{"d_model": 384, "vocab_size": 19600, "rope_fraction": 1.0, "bias": "none"}
MLP neurons of a small language model. Each row is named by its layer, matrix (gate and up: input weights; down: output weights) and neuron, and shows model dimensions 192-255. Each number is 200 + 40 x the weight over its row's rms, rounded and kept within 0 to 999. A neuron's up and down rows have the sign that makes its largest values positive.
After each neuron's rows, "fires on" lists the tokens most often at its 100 highest values on Wikipedia text that the model never trained on.

L7.gate757,178,224,198,191,243,174,247,206,271,136,141,195,163,246,184,154,207,134,241,261,195,223,212,202,257,222,164,187,205,202,144,184,144,229,220,214,197,239,229,260,198,248,298,119,194,134,222,237,176,300,218,170,244,177,251,135,219,186,231,227,221,187,226,171
L7.up757,179,211,199,208,207,168,171,235,250,316,223,253,206,194,226,153,139,162,211,282,180,193,274,272,199,211,216,233,183,250,162,169,244,196,256,178,193,180,226,256,192,267,241,176,135,197,197,228,216,222,187,287,226,133,187,138,212,180,170,239,118,165,215,204
L7.down757,249,196,169,210,205,246,215,269,103,211,244,166,207,223,172,200,281,174,234,216,168,186,171,228,224,137,240,163,181,205,276,285,153,267,226,165,196,240,105,134,172,250,129,189,199,269,173,160,185,163,231,108,147,224,197,69,228,195,182,194,178,244,204,212
fires on: "first ", "the ", "an ", "a ", ": ", "one "

L11.gate424,180,187,311,161,200,255,214,175,256,126,167,174,171,268,267,159,175,203,200,181,213,225,219,166,262,226,230,137,223,131,192,186,191,246,197,252,237,147,210,252,242,188,199,170,178,196,195,214,171,208,173,244,262,187,185,175,192,205,182,217,227,169,214,228
L11.up424,196,127,185,154,148,170,191,179,150,225,251,257,218,236,247,179,224,215,248,171,204,179,209,291,213,143,177,227,227,179,169,191,199,123,128,179,201,197,149,246,177,262,113,125,268,207,169,167,178,242,191,213,272,213,248,190,168,212,147,150,222,254,224,198
L11.down424,169,185,175,184,206,172,281,183,191,210,187,222,198,258,151,263,245,236,218,115,199,177,203,136,239,154,230,191,142,199,252,145,216,157,154,149,234,186,229,188,238,199,173,196,158,195,275,169,163,172,164,262,215,177,168,152,156,242,227,147,239,239,217,182
fires on: ", ", "| "

L8.gate266,170,161,261,172,235,174,308,193,214,215,170,111,186,243,223,211,178,144,114,217,219,217,239,204,179,154,184,210,171,199,185,180,205,292,259,154,210,205,288,223,185,183,176,221,136,153,213,162,224,216,197,201,144,235,195,232,236,190,166,135,187,202,243,161
L8.up266,130,166,176,174,200,234,254,224,178,275,246,151,192,171,224,255,186,136,176,209,249,140,266,139,197,191,251,226,207,245,228,226,253,160,201,191,241,118,234,179,262,189,174,169,230,166,213,155,179,181,210,205,203,112,158,208,224,156,260,239,233,152,186,183
L8.down266,196,159,196,186,247,181,197,180,199,172,181,229,248,227,223,162,180,208,223,163,237,193,173,147,156,182,196,174,240,270,211,166,208,169,196,163,236,166,263,225,235,195,111,191,216,212,221,209,153,239,184,222,213,273,198,213,199,143,200,213,243,195,205,191
fires on: "for ", "of ", "by ", "on "

L2.gate144,218,240,197,192,306,201,118,126,151,182,208,226,269,225,191,205,220,193,179,178,245,209,216,138,137,169,190,236,194,249,162,244,207,245,147,164,214,205,232,168,209,230,231,200,190,231,155,262,179,252,200,249,192,200,235,314,252,158,198,172,195,176,156,197
L2.up144,229,219,173,133,222,202,180,158,200,168,215,251,180,154,227,218,232,241,148,207,250,268,211,227,243,184,281,168,188,224,218,184,191,175,294,174,241,215,179,149,226,136,269,165,213,180,180,170,189,252,203,261,198,169,195,264,200,167,172,252,157,226,189,265
L2.down144,155,172,122,170,242,243,186,164,175,146,232,239,190,228,207,255,163,178,223,192,288,222,160,203,189,201,205,259,245,235,196,184,201,297,186,155,200,232,225,152,114,199,247,155,222,201,198,253,225,177,229,167,177,229,291,222,274,208,248,230,201,261,183,244
fires on: "an ", "one ", "a ", "ela ", "each ", "every "

L5.gate151,147,160,241,139,149,161,164,287,218,193,175,237,162,207,179,148,165,207,213,219,269,82,90,155,275,182,243,235,183,190,147,154,137,229,260,193,198,189,223,117,172,246,220,157,182,145,198,224,132,203,183,214,248,148,277,227,140,209,189,220,185,182,180,228
L5.up151,186,191,244,210,208,205,138,171,191,245,277,305,166,144,193,160,226,225,185,185,201,132,195,253,212,213,168,188,188,162,189,214,176,169,134,155,166,190,148,193,191,204,181,251,164,212,159,171,245,294,207,228,269,233,224,92,225,205,154,160,261,199,168,180
L5.down151,239,176,201,153,217,181,284,180,248,202,173,264,172,157,234,193,141,181,223,231,185,235,138,187,242,199,188,142,243,236,165,214,182,124,217,204,195,231,197,167,178,195,198,226,198,151,162,171,192,182,237,135,196,263,121,250,172,178,247,156,159,209,211,190
fires on: "and ", "to ", ", "

L5.gate658,216,131,165,199,178,263,175,161,175,208,223,175,140,220,173,190,201,209,207,152,247,174,159,203,140,240,173,210,199,230,224,193,225,148,211,182,152,198,228,220,209,189,276,178,166,209,110,222,257,122,196,246,261,177,216,187,165,230,263,188,128,136,195,293
L5.up658,186,213,167,248,265,197,276,157,201,131,210,179,210,192,158,122,200,204,245,215,198,222,255,224,161,167,210,246,158,191,182,270,159,216,171,208,218,164,139,117,257,163,203,307,189,146,138,193,203,269,252,174,272,253,243,115,297,213,236,160,207,117,157,232
L5.down658,237,231,239,276,156,177,243,157,191,186,197,215,136,211,213,223,256,177,197,257,226,190,182,197,183,198,190,234,207,203,130,216,179,221,169,224,149,268,128,152,135,216,203,150,190,207,200,242,195,134,307,239,161,137,178,362,141,231,170,237,156,242,167,210
fires on: "–", "to ", "not ", "also ", "t ", "directly "

L11.gate595,125,136,240,227,179,126,193,272,222,227,168,181,215,211,184,235,216,278,156,305,209,151,157,209,208,205,254,181,284,217,250,183,214,219,237,166,186,197,238,179,247,242,152,196,205,188,204,248,239,246,171,170,203,268,163,169,213,244,217,135,226,179,207,194
L11.up595,245,214,252,224,264,202,200,244,204,192,198,209,179,159,196,250,186,226,192,135,239,197,229,197,159,189,225,180,215,205,119,163,173,168,214,224,224,229,207,209,213,225,214,221,180,156,207,208,226,237,148,228,238,205,227,149,284,187,223,175,205,211,177,207
L11.down595,226,154,216,102,232,232,235,215,256,207,206,118,245,175,221,186,171,193,232,219,195,220,244,194,204,268,196,208,195,204,168,136,219,203,212,236,146,195,219,191,133,181,218,251,200,159,205,241,156,176,189,217,149,149,142,109,218,253,188,217,247,221,174,119
fires on: "| ", ".", "at ", "At "

L11.gate805,209,174,224,184,169,263,239,230,258,213,153,218,113,156,146,208,188,148,240,158,170,224,144,184,235,204,145,219,275,207,218,229,157,211,193,172,183,206,132,165,175,273,196,152,189,211,185,234,199,152,176,189,173,190,156,253,221,178,173,210,185,214,156,301
L11.up805,243,184,165,143,216,176,146,153,133,145,274,224,176,193,191,230,193,197,135,137,190,229,223,257,201,210,194,198,227,204,156,222,103,265,95,146,222,177,90,255,145,192,154,216,225,193,168,193,236,284,139,152,220,262,217,192,223,209,242,203,173,161,263,206
L11.down805,219,203,163,192,225,243,231,124,193,205,208,188,231,301,149,144,143,211,138,153,209,257,222,222,241,190,158,203,154,156,217,180,203,230,233,181,205,229,271,225,256,214,252,181,237,218,174,256,282,164,205,260,245,181,213,298,155,225,233,194,102,198,264,147
fires on: "| ", "is ", "who ", "he ", ", "

L12.gate182,196,214,245,193,196,193,191,170,258,227,201,210,224,136,180,238,209,242,143,135,208,170,305,149,221,199,275,176,191,198,189,227,187,155,171,150,150,159,150,269,150,155,135,160,245,144,220,174,200,235,212,221,135,217,163,187,163,222,190,295,155,166,199,157
L12.up182,190,124,176,176,190,219,253,202,201,167,168,181,199,171,168,169,226,242,251,146,172,210,204,268,197,185,239,194,195,218,154,143,180,190,203,216,178,186,201,237,210,221,54,180,159,287,258,195,198,207,134,253,256,212,215,200,274,214,177,159,233,124,186,176
L12.down182,181,152,155,209,191,132,174,210,214,185,299,175,182,198,220,168,208,216,279,244,210,191,240,174,202,171,172,227,221,185,214,183,222,158,156,160,187,103,138,219,177,310,165,167,226,189,259,216,224,197,201,200,222,167,172,130,280,149,152,126,169,174,175,135
fires on: "| ", "198", ",", "199", "200", "-"

L8.gate983,140,196,239,197,175,201,259,199,237,175,225,281,290,156,217,221,281,233,226,168,101,219,177,137,280,228,173,221,214,131,165,140,215,233,214,218,184,146,170,257,257,131,186,204,214,113,246,218,169,167,216,205,167,201,159,146,253,246,209,196,237,277,135,246
L8.up983,214,186,172,171,191,129,203,273,246,275,197,185,161,261,216,194,55,177,202,240,210,223,251,228,236,166,232,222,179,212,160,235,220,211,179,173,195,190,194,222,205,161,270,174,138,278,274,208,226,245,175,158,193,204,211,233,176,173,190,193,175,214,257,156
L8.down983,182,221,197,206,240,184,205,233,149,165,208,246,143,206,223,162,183,205,209,202,234,207,196,142,261,120,150,159,199,152,137,247,209,252,229,225,209,241,186,162,212,169,230,139,195,250,185,171,258,197,232,156,119,143,252,165,207,193,221,181,100,181,216,177
fires on: ": ", "- ", "for "

L7.gate600,173,208,172,174,177,230,189,161,195,282,264,249,232,204,246,259,188,186,249,197,174,146,184,191,247,174,228,148,214,224,214,191,178,219,265,217,96,263,248,262,233,263,226,124,227,151,280,186,205,253,208,158,160,226,172,252,285,162,288,184,235,100,193,201
L7.up600,183,220,269,194,148,165,196,236,120,169,259,211,207,297,218,214,143,144,254,167,241,227,144,142,163,201,176,219,179,158,150,202,188,182,197,150,150,192,152,264,266,209,150,165,227,175,212,228,155,290,211,256,239,291,178,219,188,168,162,237,238,207,188,161
L7.down600,190,209,159,163,223,219,183,200,260,201,172,181,199,218,242,172,237,268,219,243,172,278,194,228,249,154,284,184,244,220,189,246,169,195,254,229,155,197,247,181,141,277,219,153,220,172,193,242,191,192,202,176,215,223,184,275,215,197,235,149,244,159,207,242
fires on: "after ", "the ", "\n\n", "of ", ": "

L8.gate639,195,231,205,179,145,238,235,123,208,132,270,269,162,260,188,206,235,187,230,251,195,231,198,183,153,238,195,163,210,226,130,214,199,210,175,239,221,205,233,279,171,208,222,222,222,118,234,195,207,181,187,164,186,257,147,201,233,220,86,167,231,244,231,282
L8.up639,183,198,189,257,224,252,194,221,221,190,163,210,208,162,168,117,88,204,109,174,175,214,280,269,215,210,127,163,248,288,184,204,208,280,214,200,137,255,287,214,227,101,195,151,234,244,243,272,124,129,215,158,228,171,188,199,175,176,117,223,156,228,265,158
L8.down639,175,233,161,207,229,152,245,286,223,251,192,270,172,208,153,182,219,310,208,264,246,139,161,180,236,190,161,219,211,179,86,145,238,205,159,235,171,219,184,132,191,180,237,211,163,188,176,237,200,213,199,223,156,237,171,304,172,190,179,267,205,131,222,157
fires on: ", ", ": "

L7.gate159,251,164,200,139,205,232,138,225,225,129,191,159,191,197,182,202,262,226,147,254,220,139,231,292,216,234,272,186,250,221,198,205,150,172,186,108,93,260,247,185,144,240,214,196,178,253,208,265,240,154,193,144,160,237,178,276,212,184,172,279,152,237,102,204
L7.up159,219,142,208,245,145,230,258,213,168,227,202,171,179,207,279,211,246,240,181,221,265,192,179,209,156,272,228,142,258,230,153,198,231,207,180,132,204,248,206,190,234,206,245,156,201,187,192,243,216,226,184,210,173,190,169,303,209,239,201,235,221,262,240,168
L7.down159,241,170,228,172,251,211,247,212,250,182,218,246,275,151,212,176,240,212,228,227,294,207,202,273,269,236,205,204,248,202,196,163,147,269,143,249,148,314,144,174,244,202,153,217,159,250,197,179,116,167,265,188,230,127,194,185,155,201,239,238,199,155,219,141
fires on: "m", "t", "p", "a", "a ", "Song "

L5.gate849,222,256,184,178,227,201,168,179,231,240,200,183,164,200,219,241,182,233,114,230,145,179,177,202,200,260,232,189,268,224,192,160,216,216,152,132,127,241,263,123,186,214,186,223,230,163,187,190,179,205,215,198,218,260,212,255,167,198,160,237,254,206,102,224
L5.up849,209,127,142,173,213,185,209,104,200,167,166,142,170,233,177,185,224,190,197,196,118,231,265,226,205,178,314,118,176,277,207,168,151,283,258,216,188,242,164,255,231,179,228,126,211,180,129,279,220,277,256,228,244,221,163,214,229,243,243,227,125,267,225,266
L5.down849,152,249,185,162,139,166,195,262,216,272,155,208,211,196,102,209,207,192,177,232,236,179,167,231,158,287,208,194,215,251,194,198,234,217,179,240,201,218,238,122,193,235,163,209,112,261,280,214,188,216,219,139,199,163,226,317,188,215,179,160,215,198,146,147
fires on: "a ", "a"

L4.gate622,251,207,206,220,230,196,139,256,135,129,252,212,223,231,190,239,188,245,183,188,168,219,224,194,140,187,253,209,241,228,145,250,269,224,174,185,164,163,171,189,207,182,182,152,243,193,234,241,208,164,141,220,232,225,174,196,254,154,211,137,155,181,211,323
L4.up622,205,203,248,241,246,240,188,164,190,182,227,154,182,178,222,138,232,179,147,157,185,193,311,222,140,182,154,210,184,152,176,177,215,198,207,178,160,171,147,253,205,164,189,212,178,201,189,236,188,239,199,195,232,261,267,250,202,167,225,129,248,181,149,191
L4.down622,118,220,256,229,269,223,162,141,215,225,248,221,163,177,192,187,213,239,170,207,227,208,224,209,330,145,264,230,212,209,240,142,175,187,231,247,251,173,222,222,247,231,178,163,105,128,230,125,194,228,183,189,121,267,197,279,152,163,158,193,205,232,192,199
fires on: "of ", "as ", "named ", "titled ", "m", ": "

L5.gate999,201,209,181,281,161,204,248,148,193,274,170,174,258,250,210,228,193,169,196,251,226,172,141,200,222,197,230,260,164,189,194,200,169,204,176,209,103,220,234,167,142,161,233,222,198,200,190,223,188,198,242,159,205,202,159,323,240,176,291,149,177,163,155,245
L5.up999,203,190,222,226,263,191,137,209,269,189,176,197,222,194,194,231,203,143,276,267,292,239,179,194,174,143,137,186,176,200,231,245,249,142,204,180,207,294,240,211,285,224,204,138,175,184,220,180,145,184,238,195,172,293,215,210,154,228,175,189,124,188,243,263
L5.down999,222,172,142,311,185,223,207,179,197,180,179,263,185,175,206,288,267,179,265,152,260,163,109,224,242,211,187,215,270,187,178,209,192,216,118,131,206,188,191,140,155,226,209,160,215,106,200,204,224,202,248,170,176,182,266,246,188,191,198,113,164,230,162,209
fires on: "of ", "in ", "de ", "\n\n", " "

L7.gate95,228,204,198,185,117,259,156,113,144,217,237,157,194,180,125,196,168,281,216,216,176,195,211,191,185,181,249,173,183,285,138,201,229,141,221,213,138,139,174,279,251,182,189,143,181,171,214,226,211,178,211,207,242,164,162,278,158,187,197,184,214,193,223,204
L7.up95,177,185,231,203,261,221,201,190,226,206,242,137,231,214,121,222,195,174,180,132,188,125,240,195,150,241,169,159,272,194,202,190,150,237,167,232,251,174,183,210,236,303,213,171,192,169,168,302,293,207,165,188,298,195,218,203,235,247,169,145,203,186,212,204
L7.down95,197,167,188,217,264,148,223,260,269,204,261,239,198,201,212,164,261,208,189,234,146,160,123,192,205,190,214,145,181,157,188,107,134,203,200,152,198,154,144,198,231,227,228,220,280,248,214,261,225,169,224,244,169,236,195,243,208,121,187,154,201,179,174,196
fires on: ", ", "| ", "of ", "by ", "President ", ": "

L5.gate833,180,255,222,253,213,238,200,234,221,235,155,210,218,218,179,218,189,205,256,195,247,247,260,175,214,167,197,301,210,179,228,166,222,158,215,226,144,120,272,184,212,209,227,159,245,185,202,198,186,243,160,252,285,221,273,197,182,228,166,201,212,231,139,212
L5.up833,187,138,211,144,138,153,204,199,267,167,223,217,274,199,155,209,139,154,238,86,215,265,220,181,251,228,183,236,248,175,176,226,221,207,235,233,215,240,232,233,221,231,233,239,178,136,170,181,211,162,154,195,259,165,168,231,167,221,174,89,199,234,198,218
L5.down833,201,139,170,264,216,148,212,248,198,171,210,230,130,177,162,272,197,152,157,192,218,219,128,131,162,217,179,235,174,185,147,144,223,137,217,138,165,163,230,233,138,166,198,170,152,183,199,224,180,214,234,198,194,270,240,228,187,202,193,261,232,241,244,186
fires on: "and ", "to ", "| ", "0 ", ", ", "card "

L11.gate51,238,201,252,225,144,203,240,260,215,204,241,208,178,170,135,201,194,212,155,175,179,202,163,185,208,203,203,200,226,199,149,209,202,225,233,271,178,250,212,249,260,175,193,235,169,184,214,176,158,252,203,232,173,185,239,136,201,263,104,235,313,141,280,170
L11.up51,177,178,185,261,242,177,170,196,209,223,181,192,192,195,258,197,147,149,204,280,136,258,170,213,146,209,237,256,216,268,215,169,204,162,175,217,162,216,187,125,262,155,239,192,140,212,179,181,182,253,272,178,216,205,165,89,150,170,271,111,183,219,183,205
L11.down51,228,206,186,173,222,201,243,202,164,236,218,272,207,210,228,95,208,127,175,174,192,224,225,244,228,155,258,173,250,215,166,115,178,183,256,203,241,231,221,147,199,194,185,228,245,110,112,253,239,229,201,165,235,219,243,181,207,250,221,186,222,216,125,165
fires on: "/ ", "198", "-", "| ", "\n\n", "th"

L5.gate947,150,168,269,191,265,71,295,201,200,194,152,235,219,222,220,200,215,181,178,170,214,176,220,133,230,198,202,142,220,229,192,208,196,160,218,173,222,211,193,201,192,150,163,239,169,132,292,206,187,214,205,168,194,229,232,169,248,252,169,272,157,208,208,122
L5.up947,255,229,231,157,157,156,284,203,263,268,261,196,185,146,299,187,249,255,190,155,191,209,192,83,182,254,284,128,218,255,270,162,204,190,263,288,215,173,182,195,156,173,204,233,186,150,215,206,103,195,194,248,145,255,219,205,195,279,272,269,274,222,240,115
L5.down947,169,128,250,223,225,198,232,106,244,202,191,168,176,241,229,247,255,263,184,174,223,235,242,239,242,188,237,21,249,231,175,186,212,127,280,188,183,223,210,169,171,200,217,202,196,198,165,199,151,243,257,109,203,236,208,61,204,196,216,180,307,255,171,109
fires on: "by ", "hel", "was ", "oz", "on ", "."

L5.gate976,191,167,179,143,251,175,176,191,157,210,198,209,190,216,158,190,185,187,228,230,197,166,238,173,229,187,170,228,170,260,174,239,163,168,170,259,262,187,166,178,157,242,231,199,186,135,206,224,211,152,223,171,253,205,233,237,233,157,203,135,215,185,139,204
L5.up976,208,214,245,222,193,190,166,139,225,161,274,231,138,165,234,250,165,271,201,146,192,118,173,185,246,195,233,184,245,220,162,178,129,209,173,229,153,176,189,216,169,226,193,228,203,181,241,240,190,176,173,204,213,201,243,231,291,180,121,213,232,219,132,236
L5.down976,235,193,265,176,171,216,241,194,195,143,148,217,127,285,197,208,189,171,174,237,232,219,176,240,224,147,163,224,240,199,196,204,220,216,272,204,152,259,203,194,131,212,147,194,189,230,154,240,127,228,162,226,228,206,211,242,197,253,240,196,253,185,204,198
fires on: "of ", "to ", "and ", "for ", "y"

L13.gate747,190,181,250,179,234,228,173,189,254,212,253,235,177,198,165,159,148,215,196,214,225,186,273,149,225,199,263,206,188,216,248,177,201,94,226,230,165,267,107,198,173,299,155,186,146,107,170,251,231,237,217,197,115,219,185,275,270,238,205,181,176,184,209,174
L13.up747,199,178,217,214,241,220,188,213,185,146,245,252,131,266,267,259,194,196,180,166,245,256,213,200,160,72,258,95,248,307,195,203,186,192,197,249,200,220,130,276,274,238,147,200,161,164,141,197,251,242,191,241,266,167,231,203,241,160,256,241,179,184,231,192
L13.down747,214,187,158,189,153,218,230,176,201,220,229,201,180,133,262,252,230,206,139,182,147,197,184,167,269,227,239,271,203,196,232,244,268,216,190,199,91,106,178,214,174,174,152,184,168,208,173,190,178,157,156,228,235,189,188,240,214,237,127,168,124,176,171,222
fires on: "| ", ", ", "and ", "in ", "at "

L7.gate979,258,179,253,179,251,184,246,229,175,262,269,221,169,151,253,190,219,194,133,241,164,182,173,181,139,174,188,205,197,185,193,274,203,153,241,203,210,279,247,146,204,199,222,242,134,196,227,230,265,155,249,232,195,236,262,145,221,208,219,135,270,238,178,148
L7.up979,253,212,227,147,202,267,177,232,161,212,224,205,212,248,197,248,153,255,139,251,214,167,148,217,166,243,172,202,192,210,192,253,215,284,185,212,141,157,229,204,183,275,184,169,242,189,284,199,219,222,180,195,198,214,192,267,213,230,243,132,283,183,178,286
L7.down979,174,209,187,208,207,275,169,131,128,137,197,295,215,236,160,166,242,279,233,220,130,174,191,211,173,249,214,184,132,175,145,242,237,222,160,196,254,183,213,176,196,195,294,244,152,175,141,195,237,245,150,258,152,233,228,185,188,185,220,143,184,171,233,301
fires on: ", ", "and ", "*", "/ "

L4.gate637,229,237,127,175,128,152,175,153,249,178,162,151,140,192,237,208,156,233,229,137,202,139,240,190,227,161,161,222,212,162,261,186,147,257,196,161,164,205,179,223,243,227,163,155,233,185,173,157,210,208,223,172,228,271,211,248,152,200,166,224,248,230,205,148
L4.up637,176,262,163,186,179,228,220,157,158,171,196,218,120,206,189,210,207,241,223,181,173,159,253,218,179,194,202,157,184,204,277,255,211,252,229,188,134,190,208,171,186,189,152,182,188,165,117,193,187,175,267,196,236,166,254,206,208,211,200,288,160,205,149,222
L4.down637,226,206,189,164,184,159,182,217,206,246,126,178,210,181,192,231,201,180,201,212,218,281,189,181,194,268,134,181,251,170,226,204,224,216,165,236,227,192,226,213,187,253,222,284,179,237,160,188,267,212,177,202,189,185,256,113,215,178,222,202,220,265,198,112
fires on: "a ", "at ", "is ", "as ", "in ", "all "

L5.gate401,189,231,217,188,227,242,127,277,217,158,268,274,241,200,162,227,208,217,246,213,163,226,129,240,182,201,201,247,185,173,177,160,201,187,162,187,236,160,166,184,232,178,123,130,230,212,195,284,112,204,180,222,173,227,231,210,148,212,242,206,184,267,183,185
L5.up401,243,99,180,214,173,136,233,233,242,204,181,156,234,175,237,147,171,179,223,158,236,208,221,156,195,201,177,231,190,214,73,220,196,233,267,247,221,238,214,288,258,166,209,261,180,242,207,178,142,155,228,237,246,231,182,254,218,237,220,180,257,197,128,201
L5.down401,171,192,243,248,176,181,158,237,175,231,147,136,234,232,222,163,299,247,190,241,215,166,194,211,163,158,174,220,199,211,220,181,176,253,199,213,202,98,238,166,126,181,153,186,174,253,169,248,263,150,188,165,301,183,229,180,179,175,256,166,170,253,176,200
fires on: ", ", "; ", ";", "'", "to "

L11.gate134,181,181,204,149,95,214,235,195,207,181,236,184,183,229,158,207,262,246,209,264,255,168,258,243,177,98,192,225,223,162,222,215,207,167,183,191,141,234,273,175,186,176,210,228,149,152,183,186,214,220,186,183,160,183,156,253,141,193,192,211,182,184,177,225
L11.up134,202,237,188,172,239,230,237,96,229,248,236,180,187,161,161,179,195,242,237,186,224,197,256,174,165,182,230,197,276,200,197,167,239,188,189,218,178,183,204,230,148,197,182,105,266,132,135,227,250,203,178,167,170,188,144,233,213,178,218,165,182,175,263,122
L11.down134,220,202,261,199,175,198,237,242,204,286,274,222,153,218,203,227,190,216,175,189,229,177,211,167,191,197,275,167,239,165,178,187,166,196,94,189,180,247,192,173,164,164,253,220,218,124,212,200,176,220,137,174,164,229,164,363,176,224,193,291,180,203,184,220
fires on: ", ", "and ", "| ", "Athletics ", "Music "

L11.gate922,254,188,180,151,159,152,210,237,238,229,211,221,189,136,190,247,158,262,171,151,147,187,158,187,244,281,203,219,180,245,175,236,177,269,164,180,205,115,227,258,267,241,162,255,154,203,211,181,151,156,192,214,174,249,244,195,170,196,103,153,199,164,165,236
L11.up922,220,135,198,205,173,198,238,226,204,216,286,107,238,190,250,181,173,211,235,131,159,196,233,253,236,178,146,241,223,200,133,246,189,141,181,230,171,218,153,225,179,205,277,176,192,232,205,169,240,319,263,180,215,191,151,166,198,181,214,131,211,218,211,207
L11.down922,134,207,249,214,221,214,125,250,195,194,189,136,145,235,193,201,156,225,233,236,213,192,188,186,195,221,250,199,184,180,212,223,189,139,183,213,232,213,254,273,232,157,166,191,235,215,208,310,185,195,248,182,263,186,201,200,125,239,166,187,252,217,142,148
fires on: "-", "de", "| "

L13.gate978,231,188,169,176,204,243,172,227,290,157,173,131,202,144,180,235,197,193,197,204,251,250,207,179,239,142,196,178,180,214,197,222,214,209,151,197,254,180,151,236,216,234,190,187,203,158,196,207,175,159,223,186,238,144,177,170,262,198,187,288,232,243,79,275
L13.up978,234,176,191,198,112,205,259,174,159,130,157,140,163,157,218,172,254,80,179,282,171,174,252,220,178,236,184,129,234,167,150,186,180,272,224,175,123,281,206,258,182,194,36,199,227,230,229,179,215,208,196,252,134,243,208,137,269,285,168,211,249,190,169,180
L13.down978,222,246,160,219,209,188,186,313,229,244,140,269,283,116,211,185,217,237,225,241,247,186,232,209,194,143,171,214,208,142,98,129,188,191,148,181,183,264,234,236,189,183,232,211,246,186,194,232,247,243,237,184,201,197,227,32,183,245,224,171,268,210,184,224
fires on: "| ", "\n", "Chapter ", "-", "."

L12.gate935,220,150,231,210,222,130,182,296,238,174,231,181,222,205,207,160,222,177,105,219,189,189,166,151,228,189,219,203,253,146,230,187,196,199,166,159,194,174,246,173,187,265,265,199,212,155,227,205,223,190,239,211,265,235,224,188,206,156,227,291,186,144,194,188
L12.up935,169,184,190,214,114,210,206,196,148,217,262,233,207,165,216,154,186,216,140,208,205,267,147,246,263,286,109,229,203,127,191,211,139,217,160,173,228,190,264,185,215,137,128,290,314,201,266,202,235,227,205,217,218,288,289,245,191,179,191,186,249,214,213,124
L12.down935,252,176,173,199,255,214,163,172,210,102,137,215,163,235,167,204,222,159,240,297,207,286,183,260,183,234,139,180,160,206,142,197,216,178,202,192,194,213,235,231,229,216,181,235,245,298,158,201,140,188,232,233,211,199,212,318,245,212,178,230,167,153,216,199
fires on: "has ", "have ", "as ", "had ", "is ", "and "

L12.gate676,268,262,181,230,272,171,171,271,171,260,202,205,175,192,184,138,139,193,239,281,179,231,128,229,212,193,185,251,135,163,195,221,181,227,205,198,181,236,195,171,131,200,265,145,230,216,222,202,209,230,144,252,221,214,134,167,223,164,197,221,241,180,201,209
L12.up676,220,177,219,240,214,253,153,196,193,211,231,193,193,186,252,233,187,222,195,209,156,238,224,233,186,202,203,223,168,221,158,175,245,191,170,261,104,225,236,215,188,236,258,209,202,252,159,186,175,230,177,281,233,279,193,227,170,204,242,167,187,210,150,190
L12.down676,169,205,249,202,145,197,225,203,128,248,198,189,147,160,171,221,218,240,246,218,190,186,214,242,189,252,168,230,244,111,249,186,161,237,198,309,155,259,245,221,183,224,159,129,260,154,215,202,242,238,133,195,198,235,224,307,131,216,172,257,212,247,182,226
fires on: "United ", "New ", ". ", "\n\n"

L8.gate344,137,129,199,238,206,160,228,213,224,200,253,188,172,164,218,112,222,204,128,190,215,166,198,228,210,238,207,229,156,150,166,217,181,125,278,171,179,205,131,209,127,140,215,218,145,196,230,229,228,240,253,286,217,199,203,164,204,213,162,157,149,215,151,221
L8.up344,217,161,222,163,231,235,184,215,178,177,188,240,92,161,229,210,168,214,145,156,231,244,167,125,243,156,187,228,211,210,163,182,228,209,252,250,189,162,176,86,104,242,214,221,147,210,291,155,193,193,231,263,193,195,177,279,179,218,168,263,236,150,119,214
L8.down344,206,174,165,191,207,220,216,236,210,263,167,229,202,140,155,202,224,157,233,251,172,156,215,154,133,158,205,165,192,130,192,228,240,192,214,201,289,171,208,223,199,222,209,196,210,200,169,201,121,178,214,151,133,216,143,208,167,126,232,204,193,143,210,219
fires on: "and ", ", "

L5.gate220,205,231,191,181,184,107,155,258,205,229,187,263,181,221,244,217,203,251,196,203,183,174,206,202,231,105,179,241,156,233,119,260,169,124,187,274,186,209,233,159,185,186,236,212,170,155,147,202,247,129,217,283,256,235,171,166,268,201,244,225,217,239,252,179
L5.up220,209,168,255,205,237,211,173,165,248,184,239,169,242,244,164,170,175,207,196,224,205,212,162,192,269,248,161,255,243,174,196,210,178,186,229,226,166,226,195,226,192,190,246,176,241,217,246,274,190,240,136,206,223,248,204,170,265,158,236,219,256,172,181,197
L5.down220,215,181,265,267,158,206,250,195,231,150,148,206,136,213,211,240,222,244,202,168,214,141,175,203,217,144,122,201,118,236,110,157,230,207,171,234,204,195,225,199,160,176,209,195,237,241,240,200,207,215,276,197,88,192,194,144,200,220,208,196,166,170,275,219
fires on: "and ", "or ", "& ", "et ", "/ "